config.toml
num_hidden_layers = 12
hidden_size = 768
num_attention_heads = 12
num_key_value_heads = 12
head_dim = 64
intermediate_size = 2048
vocab_size = 16216
hidden_act = "swiglu"
norm = "rmsnorm"
norm_place = "out"
norm_eps = 1e-05
positions = "rope"
rope_theta = 10000.0
rope_fraction = 1.0
qk_norm = true
attn_scale = 0.125
bias = "none"
tie_word_embeddings = false
parallel_block = false
init = "uniform"
init_std_qkv = 0.015
init_std_o = 0.00306
init_std_up = 0.015
init_std_down = 0.00306
init_out_by_depth = true
optimizer = "adam_variant"
learning_rate = 0.000473
lr_mult_up = 1.15
beta1 = 0.95
beta2 = 0.98
lr_head = 0.0276
max_grad_norm = 0.5
warmup_steps = 591
schedule = "wsd"
decay_fraction = 0.346
decay_shape = "pow"
final_lr_fraction = 0.0
batch_tokens = 131072
max_seq_len = 512
doc_mask = true
z_loss = 0.0001
train_tokens = 1098000000
max_steps = 8378
dataset = "wikipedia_en"
MLP neurons of a small language model. Each row is named by its layer, matrix (down: output weights) and neuron, and shows model dimensions 576-703. Each number is 128 + 24 x the weight over its row's rms, rounded and kept within 0 to 255. A neuron's up and down rows have the sign that makes its largest values positive.
A block is one neuron, or neurons of one layer that tend to fire together. After each block is what it responds to, as a language model described it from the Wikipedia text at the highest values.

L3.down350 [144 117 127 114 124 138 120 127  70  95 127  93 105 146 104 151 121 100 123 109 122 135 115  89 146 139 123 104 135 145 116 160 124  96 117 155 155 134 153 129 124 133  95 131  72 146  89 167 136  87 143 162 118 153  97 119 149 151 161 141 163  98 134 153 135 140 122 141 134 124 121 128 122  88 112 112  73 115 182 147 117 135 100 132 114 136 112 111  96 114 114 141 113 113  88 100 132 145 132 145  90 160 106 150  93 114 132 106 152 120  97 160 134 102 166 141 121 123 134 153 152 124 152 169 130  92  94 156]
L3.down625 [ 74 142 152 122 131 112 125 155 139 151 141 150 123 142 165 100 147 153 105 114 124 107 114 153 133 157 158 131 132 146 150 134 146 139 151 121 143 118 115 150 155 165 155 138 143 150 132 151 116 136 109 124 114 169 147 163 115 168 132 170 112  86 110 155  92 129 138  76 139 132 103 118 143 130 107 141 133  95 141 130 122 137 146 140 134 124 144 131 114  96 128 115 164 158 109 157 118  80 101 117 108 135 119 111 137 135 126 131 149 133 107 145 115  88 158 139 133  94 138 159 135 142 134 117 107 100 129 144]
L3.down1492 [117 146 150 152 128 148  96 151 104 130 170 155 105 174 115 110 151 122  96 122 138 111 157 104 107 119 125 154 117 159 130 156 110 135 145 125  89 109 133 134 117 116 161 111 114 147 118 155 121 116 167 108 150 136 120 124 130 147 127 150 160 144  85 126  91 144 113 123 121 160  82 133 132 126 165 131 122 142 128 129  95 130 117 145 129 108 121 112 146 118  95 130 102 133 135 116  90 112 139 161 119 177 118 139 136 121 166 104 162 100  97 147 141 141 158 115 201 139 190 110 106 128 124 111 151 129 135 125]
L3.down1933 [154 104 107 154 157 155 107 165 134  82  96 156 123 129 133 118 144 199 144 126  91 158 144 150 155 121 109 113 147  84 127 119 139 137 165 121  98 112 109 118 142 133 151 145  87 122 162 131 144 137 126 132 104 106 125  77  99 172 119 171 101  93 146 142  90 110  93 130 117 149 100 153 146  96 114 136 101  82 132  29 102 144 104 128  86 118 150 139 140 155 128 120 131 128  79  96 119 181 124  90 142 151 105 145 132 138 111 132 136 122 121 135 134 134 139 128 145  87 106 127 150 114 127 155 149 132  88 143]
Description: Word-initial fragment pieces

L2.down35 [123 142 153 120 120 150 119 126  81 110 115 129  97 101 102  65 184 170 177 138 102 150 107 133 129 115 166 167 145 136 127 112 157 149 149 140 126 144 149 120  87 145 113 133 128 115 111 159 107 117 130 110  90 125 120 148 117 156 120 156  98  63 148 122 116 167 119 130 141 128 106 160 109 114  98 129 110 144 134 102 120 131 119 141 119  98 172 123 124 101 144 134 169 163 152 129 148 100 112  99 187 135 110 101  80 142 131 126 112 107 176  92 165 104 139 160 108  99 104 139 144 104 124 122 146 128 107 116]
L2.down364 [101 147 125 121  84 170 150 147 119 127 143 175 120 160  94 147 122 142 110 112 127 148 109 160 105 123 119 172 127 154 108 132 157 149 134 132 113  81  89 145 109 181 123 100 137 135 146 125 124 111 132 110 119 118 119 136 148 148  94 120 129 158 194 126  19 133 149 114 121 154 125 115  87 133 144  73 109 118 151 150 154 108 133 114 155 152 139 125 118 129 166 108 134  93 133 150 116 144 119 122  97 156 113 143 150 135 172 103 138 139 136 125  96 137 155 138 173 105 116 135  28 149 134 136  84 118 115 144]
L2.down467 [114  98  84 131 127 157 145 140 148 120 170 112 113 119 119 156 139 100 129 138 109  99 139  97 142 120 131 141 198  98 133 116 138 174 132 125 111 101 148 108 125 144 159 111 143 125 117 162 169 152  88 113 164 136 103 101 165 120 107 115 121 244 158  84  81 164 135 173 113 161 104 131 140 169 105 130 129 129 119 171 121 124 128 132 123 142  94 152 142  98 115 124 130 143 131 126 102  86 132 145 135 135 113 113 136 145 129 108 187 131 125 127 114 155 162 115 128 125 146 123 158 124 134 121 114 132 165 138]
L2.down566 [156 111 111 137 121 134 120 143 103  84 142 120 132 106 159 124 124 139 146 132 122 124 149 128 147 164 156 112 121 145 135 149 151 147 146  74 105  98 145 105 106 106 112  89 118 135  83 145 115 121  89 115 113 144 119 139 104 165 100  67 114 122 129 112 146 138 118 130 147 115 124  99  98 170 147 111 115  93 148 128 128 126 142 102 138 133 134  91 131 133 113 126 134  93 134 143 146 108  85 163 169 137 139 160 133  92 150 145 100 156 140 135  78 104 132 130 144  85 147 129 139 162 133 137 141  95 144 129]
L2.down618 [118 131 150 121  99 114 159 141 146 152 163 119 147 116 146 132 162 119 122 140 155 114 121 134 126 129 118 163 125 133 119  89 109 128 141 144 171 107  87 142 108  82 115 132 138  94 132 118 155 143 114 127 129 104  94 133  90 106 145 127 119 239 127 110 238 138 152 153 127 135 134 145 151 141  99 116 156 148 143 130 116 144 146 108 161 122  99 164 135 122  98 174 112 119 174 121 134 138 127 147 128 134 134 116  72 123 181 132 126 177 119 118 128 124 144 128 150 134 147 114 125 122 152 177 167 132 138 201]
L2.down802 [ 99 106 141 120 155 176 102 125 144 144 113 117 104 146 142 162 131 156 108 149 108 110  80  90 126 131 140 103 157 165 162 117  99 131 125 107 141 133 131 130  89 113 192 144  88 153 166 164 128 141  95 157 131 128 148 128 126 146  93 109 113 197 116 109  72 123 152 108 154  95 152 124 100 164 124 126 127 128 127 155 145 140 141  82 105 143  98 145 151 166 107 124 142 115 147 148 136 154 129 142 139 124 107 137 101 122 154 114 131  95 141 145  96 104 137 105 149 106 120 151 136 139 130 144 142 137 118 150]
L2.down1092 [104 161 114 134 153 141 136 125 123 125 107 158 111 130 136  83 107 127  89 156 165 103 125 119 113 139 112 114 151 134 161 134 129 106 138 135  93 100 101 119 103 107 149  94 114 131 110 158 139 109 132 148 139 121 126 142  94 109 126 123 188 123 128 166 196 131 131 114 139 115 148 136 104 180 121 174 143 130 124 132 107 113  86 152 134 105 161 148 133 115 127 166 148 205 131 131 129 175 145 122 143  92 105 133 110 149 129 134 181 163  84 152 100 120 123 133 141 118 143  92 135 118 176 131 148 154 151  98]
L2.down1153 [115 100 132 123 108  94 164 141 134 146  95  94 162 118 131 119 141 150 150 167 140 112  86 157 124 137 102 134  73 163 135 155 115 150 111 126 106 138 135  89  62 140 122 136 133 128 129 138  97 156  99 136 128 145 144 113 138 125 121 116 141 109 147 146 190 135 135  81 125 142 103  93  89 186 137 141 133 115 112 179 122 147 151 128 160  98 159 100 134 138 153 151 116 118 122  87 122 142  92 153 122 125 134 134 144 137 138 122 128 131 164 124 133 138 166 144 130 153 168 119 135 114  50 126 122 139 140 135]
L2.down1252 [113 110 140 151 128 140 135 143 100 112 137 111 153 126 144 166 145 109  91 143 124 135 121  97 126 154 165 152 107 137 124 175 137 168 115 118  80  94  76 107 109 125 161 128 129 134 107 160 153 130 118  85  92 132 121 146 124 133 115 102 146 241 137 108 251  97 128 127 147 112 145 160 132 142 157 131 132 107 157 134 117 144 120 142 149 130  96 122 141 139 121 126 117 154  91 173 194 102 119  93 130 133 161 104 155 133 147 147 151 129 135 127 104 123 123 109 155 120 136  93 109 108  89 117 115 126 120 147]
L2.down1260 [131 148 147  90 122 106 134 156 123 119 136  99 125 146 107 134 121 156 166 104 113 117 128 123 114 135 127 121 141 132 135 138 157 137 147 147 174  90 158 124 132 135 113 139 105 110 135 167 133 120 100 125 125 131 125 173 118 124 122 124 133  80 142 152 255 166 107 119 130 125 130 101 109  89 111 151 143 130 160 134 162 119 106 127  80  93 114 103 140 114 129 142 172 140 121 116 114 113  97 108 122 125 135  85 159 112 145 135 158  96 129 116 121 126 135 181 144 110 113 148 108 112 109 162 118 118 111 191]
L2.down1377 [120 147 138 129 112 122 105 119 140 136 183 137 123 154 173 142 139 100 127 120  90 133 166 100 162  98 141 120 149 117  87 120 121 108 128 136 115 105 136 117 170 124 157 141 147 158 153 132  85  97 130 110 128  88 175 144  73 125 141 116  88  83 162  96 204  96 166 105 132 128  96 129 134 128 126 141 173 116 100 146  92 128 129 142 109 127 147 146 121 134 133 126 118 120 105 128 138 118 119 152 141 106 107 134 124 119 159 171 129  91 130 141 118 127 101 150  89 114 126 175 125  85 158 181 142 151 154 113]
L2.down1409 [130  81  85 118 172 118 116 147 147 149 136 124 110 114 142 150 107 137 135 119  85  67 139 116 154 123  93 139 139 115 115 129 135 166 178 161 140 151 145  99 117 123 115 103 119 151 145 131  94 108 128 140 105 140 179 168 143 107 136 101 140 233 145 101 109 146  66 172 151 130 105 144 150 144  94 105 112 120 126 128 171 118 108 120 116 139  87 143 141 103 133 132 149 145 145 158  85 128 117 152 176 145 128 129 140 135 140 106 154 134 135 128 103  89 147 144 119 102 136  96 153 150 142 122 129 140  94 151]
L2.down1458 [ 82 131 135 134  95 121  99 124 115  81 132 132 121 149 142 121 153 128 116 117 103 117 113 135 113 139 103 133 164 172 102 146 128  87 151 115 131 146 138 136 128 116 124 125 134 152 156 130 142 160 103 113 140 108 169 115  83  89 142 137 161  92  96 129 255 122 121 153 108 149 129 137 134  89 120 131 124  91 150 164  94 140 110 146 115 122 124 134 133 117 151 178 110 134 110 124 128 144  99 101 151  98 145 120 115 160 117  90 164  65 129 144 134 124 118 106 143 130 114 121 160  92 129 124 165 130 121 131]
L2.down1561 [133 112 117 119 141 124 120 122  59 103 107 147 112 152 145 123 110 115 113 164 127 123 118 104  90 110 134 124 130 153  99 115 144 144 141 130 139  71 137 136 109 126 117 146 121 146  98 177 190  94 124 157 113 164 125 149 150 149 134 130 136 146  93 109 154 128 143 140 112 107 152 145 145 149 123 131 120 121 145 118 166 148 153 133  91 133 132  94 120 150 131 144 125 164 113 152  97 137 145 119 109 132 154 131 104 112 137 125 157 144  96 159 115 137 116 153 124  96 144 106  74  81 118 108 131  87 173 142]
L2.down1940 [122 112 125 149 113 140 151 141 116 136 101 122 106 134  59 148 133  87 165 133 144  93 120 149  95 120 118 133 122 165  98 124  94 136 100 135 128 162 138 125 121  99 139 121 127 106 112 162 140 148 116 113 161 124  88 142 169 125 109 119 121 231 140 124  73 113 115 143  99 109  91 153 121 125  89 170 151  86 150 119 132 101 163 117 154 123 127 127 119 125 162 153 133 105 119  94 118 138 114 145 119 144 104  89 124 103 123  99 142 108 112 141 166  93  67 113 116 156 144 126 134 133 121 150 120 131 119 137]
L2.down2010 [117 103 115 125 170 118 124 156 186 106 115 122 116 116 108 120  74  99 114  82 111  83 130 104 124 144 153 124 138 105 126 115 156  69 120 102 115  91  83  98 129  97 144 142 134 149 136 101 169 156 122 150 110 107 136 115 132 150  99 119  73  72 152 141 128 115 141 116 125 131 139 125 117 139 125 167 142 134 116 143 124 141 121 105 187 115 117 138  97 113 108 141  92 124 137 158 125 109 143 146 169 136 168 111 133 131  79 118 126 132 125 114 141 151 152 134 141 125 158 160  95 117 116 112 120 112 103 102]
Description: Word-initial "Cy" fragments

L3.down332 [102  80 110 128 130 120 132 133 166 169 124 105 113  99 120 142 159 131 129 123 133 138 121 133 166 120 109 119 123 120 115 149 145 131 110 153 122 132 123 114 125 135 133 173 110 152 143 141 135 124 103 131 135  79 110 153 123 116 133 140 138 137  62 188  99 146 104  99 116 141 114 141 130 152 173 101 122 136 139 149 137 131 157 129 171 134 156 157 103 130 135  98 118 144 121 105 137 154 144 158  97 132 172 128 127 150 176 134 139 114 120 138 109  77 145 112 134 112 138  91 169  98 139 110  96 142 145 107]
L3.down765 [162 123 145 128 112 117 134 124 115 128 119 128 102 138 160 139 122 129 127 129 148 113 144 121 162 110 118  95 110 139 111 132 126 172 116 120 161  99  99 114 131 131 174 112 148  93 103 135 140 122 162 150 154 117  97 123 104 118 170 100 160 168 121 189 130 142  97 124 113 120 151 172 145 108 110 105 106 146 124 153 151 145 119 145 139 113  85 118 146 106 119 126 135 145 132 135 101  95 131 166 100 149 124 134 135 119 138 133 110 145 115 154 128 111 107 168 126  97 153  96  89 105 165 151 116 109 130 139]
L3.down1419 [104 118 139 129 123 124 138 121 124 108 143 113 144 129 137 130 115 138 111 136 101  78 127 147 101 119 126 106 172 147 154 171 121 108  85 134 126 134  93 135 101  94 108 153 152 176 122 126 113 153 144  95 133 107 151 137 108 128 152 135 152 167 113 185 106 139 128 140 108 149 116 162 103 111 116 146 133 140 136 106 119 103 143 139 148 204 140 176 128 108 133 131 112 128 114 127  96 123 115 108 153 143 150 113 125  75 140 149 117 147 151  77 133 120 127 116 137 143 155 141 149 147 181 144 128 147 113 158]
L3.down1540 [108 123 170 145 129 123 169 113 139 129 125 107 101 141  83 116  97 108 130  97 143 131 156 139 135 129 145 140 130 136 139 104 138 130  93 120 121  84 134 144  88 150 128 134  93 120 125 139 128  78 131 130 140 107 105 154 140  97 130 115 127 134 116 161 157 149 132 147 116 126 137 109 117 114 148 140 118 112 118 150 124 126 146 118 136 130 114 119 144 122 117 115 138 169 136 109 127 135 146 125  99 174 148  89 143 145 178  84 146  87 114 148 137  97 126 130 104 153 157 127 120 136 121 137 102 149 128 162]
Description: Split-word opening fragments

L2.down83 [139 133 191 120 113  77 165 124  79 161 152  89 100 108  88 121 178 148  97 118 107  96 151 159 169 141 155 131 142 134 123 145 123 115 137 100 131  78  81 154 141 146 120 149 126 117 155 171 117 108 123  99 119 119 170 131 140 137 124 164 146 210 127 149   0 122 122 109 108 121  99 135 121 126 167 163 152 142 150 125  72 106  74 113 141 176  95 150 126 141 115 131  93 113 115 111 141 145 145 137 119 124 108 155 111 150 164 131 170 134 168 121 145 118 132 114  80 134 163 151 171 125  90 135 131 177 140 138]
L2.down413 [137 119 162 147 152 147 130 121 150 143 136 127 167 114 140 149  85 111 153 120 131  94 102 123 126 131 103 133  69  69 141 137 146 141 102 102 136 110 112  99 113 138 120 106 126 135 150 132 143 139 124 146 113 112 150 111 163 154 157 128 122 255 153 115  34 111 120 122 123 110 149 150 151  80 129 152 111 168  89 144 127  94 145 125 147 118 107 169 106  85 142 127 131  96 142  70 146 126 148  79 132  98 139 120 142 142 146 103 160 121 139 143 112 119  98 122 133 123 137 112 102 140  97 101 161 131 105 142]
L2.down477 [144 134 120 121 166 149 100 128  78 160 153 123  98 115 130 110 122 127 105 116 160 125 153 154 122 142 138 167 116 143 108 143 159 124 109 146 159 115 151 136 129 174 161 182 106 145 148 125 112 173 102 104  98 128 128 142  91 141 119 150 114 179  80 163  40 169 134 110 113 131 142 163 151 138 158 123 140 124 113 116 107 181 141 101 137 170 120 150 139  91 102 137 139 166 140 185 103 106 129 152 163 132 136 138 130 124 125 135  98 128  91  95 100 125  85 151 135  93 133 141 126 107  72 135 104 149 147 148]
L2.down719 [152  67 150 122 134 133 135 133 138 153 108 116 116 110 144 142 130 115 133 120  90 103 111 163 170 133  61 152 125 135 138 150 150 119 118 136 147 134 148 167 122 134 103 131  80 131 131 126 136 113 150 111  99 156 117 125 130 100 119 148 136 255 138 112   0 150 137 113 105 136 128 116 122 143 118 144 136 147 103 129 122 140 141 126 159 113 118 118 104 102 174 135 110 144 117 135 124 116 124 150 158 135 119 149 124 160 107 136 113 102 153 157 110 126 115 132 108 123 166 119 138 129 148 115  98 109 143 130]
L2.down774 [146  99 114 143 141 114 140 124 110 146 121 109 149 116 120 120  72 116 154 144 132 115 122 113 178 125 144 179 135 131 122 134 125 119  58 132 124 158 116 133 129 128 105 111 111 113 117 113 105 110 112 111 114 152 171 130 126 157 125 105 120 255 108 145   0  98 148 147 111 129 111 133 151 141 128 124 152 192 138 140 113 127 169 130 128 116 122 154 147 132 108 162 136 119 126 124 149 124 157 159 120 150 141 130 124 148 152  94 136 141 133 133 122 104 120  85 103 111 153 165 139 107  95 125 148 134 136 123]
L2.down1024 [146  97 143 125 151 145 124 125 142 162 111 138 132 116 107 121 162 121 110 131 117  95 196 145 146  99 112 144 115 152 139 140 143 144  78  77 107  94 100  97 123 150 105  72 114 167 151 130 100 183  82 161 100 124 122 132 121 117 134  69 101 203 147 126 204 109 141 117 115 108  68 126 133 131 109 139 124 161 126 138 141 148 102 129 151 122 115 126 131 118 108 124 124 136  74 128 144 126 109 147 139 115 128 170 109  87 115 155 153  91 163 123 144 129 123 116 161 162 146 116 110 109 141 114 150  92 119  96]
L2.down1128 [ 73 139 125 103 114 154 127 117 139 135 160 117 146  93 134 155 153 131 153 128 104  80  78 116 125 152 127 119  92 124 167  95 125 150 110 127 100  99  94 133  99 110 122 142 156 145 136 123 134 139 136 115 135 117 108 178 159 141 109 160 147 222 105 197   0 186 146 152 168 132 146 159 147 117 145 174 150 110 137 121  79 153 152 145 133 146 133 143 128 118 135  99 138 126 120  97  90 103 135 159 142 204 125 124 158 160 141 151 162 126 148 112 127  85 138 123  90 150 169 139 147 134 113 118 127 164 133 122]
L2.down1474 [104 145 113 182 146 121 119 136 137 139 111 166 157 155 124  38  72 101 121 128 157 112 118 125 134 195 116 143 148 178 122 143 168 113 105 119 123 101 140 122  82 114 115 149 179 143 133 140 127 118  91 111 127  81 117 108 123 161 126 153 157 183 105 120  84 152 130 115 168 118 125 168 110 161 133 183 107 140 131  96 143 110 114 117 107 113 139 113 115 129 144 108 172 119 164 123 162 151 132 131 118 131 124 108 134 181 142 134 146 145 143 146  87 102 163 110 115 135 207 131 136 131 144 124 139 162 115 108]
L2.down1559 [154 137 139 144  96 104 154 124 162 122 111  94 100 105  92 137 141 118 121  94 131 141 111 110 169 156 146 129 138 138 113 108 114 126 152 103  84 119 111 137 150 190 136  92 104 153 119 128  93 106 141 148 136  94 157 165  79 152 144 123 129 167 145 125 213 159 135 116 127 112 128 155 105 151 148 134 122 132 141 110 112 159 172  93 166 116 110 104 117  83 118 127 142 103 112 129 108 106 141 114 104 137 122  99 109  72 171 146 102 148 142 151 144  87 116 142 118 109 133  95 160 144 132 134 108 150 166 134]
L2.down1654 [133 105  77 115  86 114 125 175 134 144 103 157 128 124 133 103  88 137 135 129 111 108 122 119 117 139  92 117 122 101  92 116 127 103 167 123 130 127 127 101 106 163 119 114 127  93  70 154 145 145 140  99 100 140 118  91 156 147 125 138 140 173 172 113  67 118 137 118 135 130 103  92 180  79 149 116 125 132 129 127  97 145 141 159 102 161 114 169 131 125 141 181 124 144 108 130 153 110 126 117 150  83 143 137  80 139 129 150 166 114 108 103 136 137 130 131 123 118 156 171 156 102 125 128 130 118 115  96]
L2.down1666 [105 121 131 147 147 124 126 106 119 118  98 117 148 157 119 138 126 127 137 147 103 115 140 150 157 160 154 154 101 115 155 126 149 117 105 126 132 105 130 123 121 124 137 130 140 135 131 159 126 130 140 107 105 140 124 103 142 120 116 152 142 229 123 124  56 147 145 128  95 145 117 100 119 104 137 134 136 132 155 150 124  93 145 112 114 147 168 141 164 100 125  92  88 135 131 106 102 128 142 134 163 122 107 130  93 168 176 133 162 131 122 130 118  97  91 142 135  76 156 160 107 127 145 136 142 156 125 144]
L2.down1677 [128 113 139 122 142 123 131 129 123 100 122 117 107 113 129 106 139 134 114 122 115  86 132 150 124 116 100 135 119 134 135 157 161 125  97 145 100 153 124 155 122 120 131 158 123 138  96 133 149 141 116 116 134 132 118 147 114 155 135 130 144 229 102 148  70 151 165 104 109 130 117 103 160 113 149 115  97 100 150 139 121 129 114 120 124 117 127 113 137 123 124 137 107 132 116  72 147 127 134 131 129 125 119  99 122 145 159 130 106 154 145 113 183 143 151 102 131 120 139 120 135 140 134 133 145 134 144 116]
L2.down1750 [144 121 132 133 150 133 105 168 127 150 106 109 115 144 158 105 119 118 151 128  96 167 131 110 160 114 105 152 109 110 140  87 122 134  98 155 118 124 103 154 126 128 126 121 120 130 146 143 121 124 127  76 127 132 126 150 102 143 125 139 129 242  94 146  77 158 137 132 108 144 120 177 177 136 118 128 141 147 139 114 145 147 137 142 127 117 148 142 131 154 122 116 118 130 143 100 134  76 161 140 100 145 116  83 141 125 152 135 141  77 145 178 105 109 145 138 110 116  98 123 100 127 183 128 125  93 140  83]
L2.down1769 [153  55 107  97 150 121 127 124  97 136 134 159  89 102 115 113 157 109 134 135 139 106  88 147 134 118 154 112 169 116 110 107 106 153 114 148 120 134 134 123 123 101 127 123 129 109 122 142 137 121 132  86 168 130 115 139 140 131 125 125 141 229 139 119  92 119 146 119  99 131  93 114 124 114 164 165 114 119 138 139 110 102  87 112 182 190 130 130 146 109 126 111 123 130 181  85 171 169 129 142 112 142 124 121 121 142 118 126 119 135 136 127 106 103 101 147 107  59 165 126 119 158 127 108 100 107 123 125]
L2.down2032 [133 108 110 101  99  92 139 156 162 156 124 158  83 148 139 146 137  89 127 131 113  98 121 124 130 128 131 142 128 135 100 125 133 120 164 111 117  93 139 127 187 160 110 163 143  99 150 136 139 134 141 116 153 151 137 148 115 122 180 131 109 234 140 133  88 128 170 109 154 119 131 115 113 126 137 120  79 121 119 126 134 164 126 126 102 172 102 144 124 102 151 117 122 138 163 126 154 114 103 165 130 130 104 144 147 131 103 180 154 134 134 111 160 119 143 148 106 109 150 147 123 175 124 161 119  97  95 143]
L2.down2033 [161 120  90  87 119 143  99 119 129 131 136 118 129 127 131 141 152 131 116 111 113 138 100 104 122 139 110 161 101 142 125 122 163 120 146 117 145 117 132 144 127 117 155 169 152 146  97 115 122  99 127 150 195 137 111 155 153 179  95 130 123 165 130 123 119 110 147 121 149  91 155 122 143 118 184 151 109 123 112 119 125 119 143 135 102  99 135  98 142 127 104  88 125 136 144  70 121 119 117 117 114 121 132 133 128 153 133 137 179 193 107 129 115 135 109 137 126 140 137 111 115 126 110  92 145 170 136 143]
Description: Name-initial word fragments

L5.down104 [116 154 102 115 140 148 147 133 120  75 119  99 123 136 110  87 123 118 153 147 130 111 118 111 142 156 163 130 144 166 158 109 135 133  96  76 148 102 148 124 137 137 127 123 123 135 139 152 148  56  94 144 106 143 118 137 124 106 139 126 155 148 124 130 126 151 156 123 146 119 134 121 156 115  92 130 130 100 167 158 100 160 141 140 139 132 109 141 153 118 132 140 156 114 133 162 118  82 125 144  99  90 131 133 131 122 145 122 127 146  87 139 181 137 128 134  96  98 168 134 120 110 120 117 131 125 157 141]
Description: Preposition "by" (and "of")

L5.down1742 [122 123 122 128 138 110 146 117 160  87 127 118 143 128  96 117 129 109 116 137 127 142 107 106 146 103  93 103 114 118 115 140 118 126 115 116 128 143 113 113 124 129 120 125 104 146 131 121 145 145  91 130 120 134 135 106 140 101 110 137 119  90 110 135 133 148 112 118 126 143 120  99   0 146 126 103 121 137 133 106 133 142 109 138 108 120 108 111 109 146 135 165 138 126 138 134 116 110 113 110 124 141 143 128 125 138 114 156 122 127 129 118 121 133 110  98 137 154 100 137 151 129 135 149 119 139 124 126]
Description: Start of proper names